config = dict(
    activation='swiglu',
    weight_decay=0.015,
    batch_tokens=131072,
    doc_mask=False,
    train_tokens=1766000000,
)
MLP neurons of a small language model. Each row is named by its layer, matrix (down: output weights) and neuron, and shows model dimensions 16-143. Each number is 128 + 24 x the weight over its row's rms, rounded and kept within 0 to 255. A neuron's up and down rows have the sign that makes its largest values positive.
Before each neuron's rows, "raises" lists the tokens whose logits its output raises most directly, leaving later layers aside.

raises: "–19", "–197", "–1945", "–201", "–200"
L4.down160 [134 111 128 148 118 107 121 156 152 134 143 108 122 116 142 100 167 137 118 121 151 126 151 106 165 115 110 168 159 134 128 142 172 128 116 138 101 113 144  95 115  80  77 104 132 122  88 130 129 137 152 125 123 131 150 135 160 146 140 125 125 121 102 140 129 183 129 131 113 115 145 112 134 183 138  96 141  98 141 157 104 158 107 143 120 144 119 149 131 130  72 115 174 142 138  91 189 147 173 134 115 127 151 176 130 126 183 104 155 125 151 137 107 155  65 150 113 130 127 148 147 105 159 110 153 143 170 122]

raises: "te", "o", "in", "i", "us"
L4.down760 [137 131 112 144 102  97 133 109 108 177 145 114 123  86 165 137 198 113  89 116 166 155 153 134 137  97 132 113  85 135 142 170 118 123  96  71 101 146 107 111 103 155 138 129 126 125 141 170 121 147 111  97 139  94 116 133  91 138 144 166 128 140 144 116 137 145 160 168 124 103 118 140 104 126  72 148 117 147 168 126 137 152  72 124 155 128 132 113  93 164 155 102 132 152 138  99 146 153 104  59 140 141 107 135  92 111 115 101 113  91 132  95  77 148  94 124 118 153 145 125 116 150 122  83 116 134 110 161]

raises: "==Geography==", "==Club", "==G", "==History==", "==Demographics=="
L7.down1299 [ 96 141 135 140 152 138 139 167 139 130  89 151 144  84 116 148 134 108 138 145 151  90 135 120 129 124  80 121 111 142 132 106 117 150 144 110 142 135 136  61 195 103 157 136 138 125 103 103 112 147 134 163  98 118 141 106  87 137 169 178 122 156 120 158 108  92  93 130 153 130  91 129 109 131 140 128 150 137 130 124 118 126 129 145 158  72 106 128 106 106 130 143 115 152 149 140 139 132 105 123 120 178 146 169 150 140 127 134 129 124 129 172 166 130 124 152 153 149 139 124 110 111 155 120  87 110 152 119]

raises: " been", " appeared", " suffered", " survived", " resulted"
L7.down371 [130 105 160 127 118  97 132  85  78 139 122 119  89 110 117 118 102 114 111 109 139 160 110 128 109 123 130 139 101 140  87  89 123 129 136 160 148  79 121 117 126 165 111  91 125 124 117 107 113 160 168 154 101  92 144 135 140 152 127 132 159 109 133 137 127 134 117 107 103 107 112 111 136 140  79 146 106 150 128 146 125 116 136  86 102 117 113  94 116  94 156 121 164  96 140 142  99 148 141 157 117 100 118 158 176 133 113 115 131 158 110 165 121 199 160 165 160 165 160 125 120 138 117 141  99 101  97 120]

raises: " Latino", " D.C.", " USA", " U.S.", " Missouri"
L3.down1259 [118 172 141 135 133  97 132 131  46 140 131 170 142 149 125 112 136 148 118 157 157 119  75  86 130 120 129 177  84 119 151 113 158 155  85 106  74 104  99 142 132 125 127 169  95 134 156 127 102 150 123 128 137 103 133 106 158 139 123 122 124 123 164 143 117 107 137  94 105 155 120 152  89 136 132 162 151 103 156 129 119 139 138  91 134 163 144 130 139 116 116 120 128 132  94 141 133 117 141 130 110 115 103 103 141 133 127 126 149 127 160 142 121 179 128 120 145 118 115  78 142 164 112 132 114 149 118  99]

raises: " 3rd", "th", " 4th", " 8th", " 40th"
L7.down473 [134 111 159 174 126 111 106 106 127  70 137 135  93 119 118 126 141 161 134 128 102 102 137 135 122 126 113 137 143 137 139 116 115 140  92 173 115 124 151 139 135 169 126 137 140 133 126 112 133 120 109 170 165 132 111 118 121 139 137  83 133 136 157 134 118  92 106 109 130 150 122 148  92 112 139 157 129 110 129 169 141 139 140 144  84  92  89 166 125 154 125 114 116 106 147 151 108 135 123 140  59 142 146 140 158 130 136  91  83 127 135  92 133 137 131 136 117 106 113 106 105 156 136 136 143 104 144  86]

raises: " and", " &", " |", " or", "ore"
L7.down1245 [163 113 139 154 143 108 123 151 147 123 170 142 159 151 126 109 131 143 141 155 156  85 124 139 133  88 155 141 129 145 139 152 115 110 122 130 136 135 188 162  98 158 120 104 115 135 141 114 150  90 117  95 133 153 121 112 160 146 139 124 112 147 125 134 106 129 127 128 142 159 139 138 156 156  85 147 122 119 108 152 144 123  67 126 129 113 138 126 118 135 141 102 133 119 145 136  84 146 119 103 129  98  96  64 102 161 104 134 127 128 142 115 138 131 121 137  85  93 108 155 180 121 159 113 101 152 162 108]

raises: "ion", "ion,", " these", "ive", "ation"
L4.down1313 [ 96 119 172 138 130 107 117 120 121 150 114 100 116 115  98 120 145 137  78  98 135 163 124 163 140 146 170 101 132 132 141  97 153 140  97  98 113  98 151 103 125 117 154 132 180 104 115 113 147 127 123 112 133 135 138 161 126 130 128 131 184 157 146 103  91 143 126 108 100 110 140 151 120 106 163 111 154  97 145 117 105 129 120 135 153 171 107  96  90 167 188 133 173  65 141 152 127 122 124 149 119 111 106  87 165 158  91 118 111 143 112 134 171 116 134 126 171 127 123 163 111 102 156 153 157 149 150 157]

raises: "t,", "t.", "le,", "le.", "or,"
L4.down995 [111 123 134 131 121 115 131 137 112 126 164 138 116 113 108 110 166 133  98 127 119  94 152 128 169 124 105 142 133 164  76  88 135 147 103 118 188 119 163 123 124 154 123 165 171 168 142 105 165 135 115 135 189 121 119 104 172 121 111 182 136 107 144 167 180 119 124 109 127 127 118 105 149 158 133  97 126 121 161  85 139 103 134 133 104 127 122 168 159 141 146 110 132 182 124 144 125  70 134 115 136 147 121 146 105 150 139 129 133 162 138 127 112 113  95 153 127 133 106 137 114 100 182 112 142 118 126 117]

raises: " receiving", " winning", " being", " reaching", " opening"
L7.down922 [102 180 109 124 149 106 125 132 124 106 130 100  94 120 155 168 139  88 135  90 118 102 117 148 121  89  89 127 108 135 138 125 157 156 135 113 133 140 160 156 127 126 108 159 104 118 152 109 133  88 139 112 154 120 108  95 110 127 173 120 115 154  94 149 116 130 144 168 123 133 118 110 117 115 118 150 124 144 137 137 122 149 120 131  90 141 172 131 142 121 159 126 151 112 110 150 101 111 137 103 157 163 127 118 132  99 136 152 111 167 155 131 139 122 144 112 140 102 132 167 100 142 152 142 149 119 158 180]

raises: "es,", "s,", "es.", "s.", " series,"
L7.down988 [144  96  82 158  89 107 134 104 138  85 135 113 136 136 128 138 139  92 138 136 131 144 138 134 148 101 101 135 101 141  95 115 172 115 109 129 152 147 150 158 110 140 147 189 151 154  99 165 114  94 105 131 131 137 154 163 117  74 135 137 159 131 158  71 149 119 133 112 145 109 154 129 146 158 118 119 127 144 125 129 128 127 129 130 147 120  88 120 109 161 118 129 128 122  92 138 149 159 121 131 154 145 104 118 153 131 103 129 146 124 108 139 105 177 147 108  90 122 157 131 122 124 109 158 138  88 149 121]

raises: "one", "one,", "way", "body", "more"
L7.down1247 [171 115 128 126 152 137 125 103 150 144 149 139 151 169 119 150 100 107 134 160 108 133 139 163 168 164 100 125 169 129 103 163 123 121 117 174 115 111  87 117 177 139  68 134 121 127 120 119 115 159 120  97 140 137 170 127 102  94 147 157 122 115 137 130 129  96 149 145 156 146 115 155 141 154 116 144 129 130  92 112 154 181 187 139 109 161 129 136 176 107 127 127 133  91 174 120 102 153 119 142 103 113 124 113 152 144 113 151 117 155 117 136 133 144 137 129 105  89 123 120 155  94 105 113 116 153 123 165]

raises: "th,", "t,", "thy", "ched", "tar"
L7.down281 [134 141 156 168 153 151 130 103 112 120 164 117 101 126 179 152 115 150 103  96  97 107 111 127 124 156 148 113 104 161 120 136 155 136 135 107 157 161 148 116  85  81 114 174 123 139  96 146  88 122  82 125 128 143  91  86 179 101 143 114 128  95 117 108 137 122 110 159 133 147 146 122 146 155 135 142 136 141 102 127 165 130 148 173 112 152 145 126 108 134  98 124 114 137  98 147 113 139 150 150 113 151 158 109 113 129 116 100 118 160 126 112 139 125 114 143 103 125 134  82 114 140 159 159 124 136 125 120]

raises: "orf", "ored", "VD", "itional", "oru"
L3.down1076 [147 128  97 148 172 145 172 117 142 129 104 118  66 127 113 138 171 154 139 118 136 108 166 119 116 137  99 110 146 186 153 102 129 167 141  96 188 108 114 146 146 127 152 179 122 107 169  90 141 125 116 148 139 128  87  97 140 123 105 123 105 127 104 151 178  81 131 126  93 118 126 110 146 112  99 121 119 145  81 108 114 135 156  60 146 154 152  77 164 121 119 104 118 116  89 101 160 155 106  99 145  97  89 107 185 165 167 130 144 190 112 181 127 127  96 137 146  69 109 134 151 151 139 136 137 128 148 113]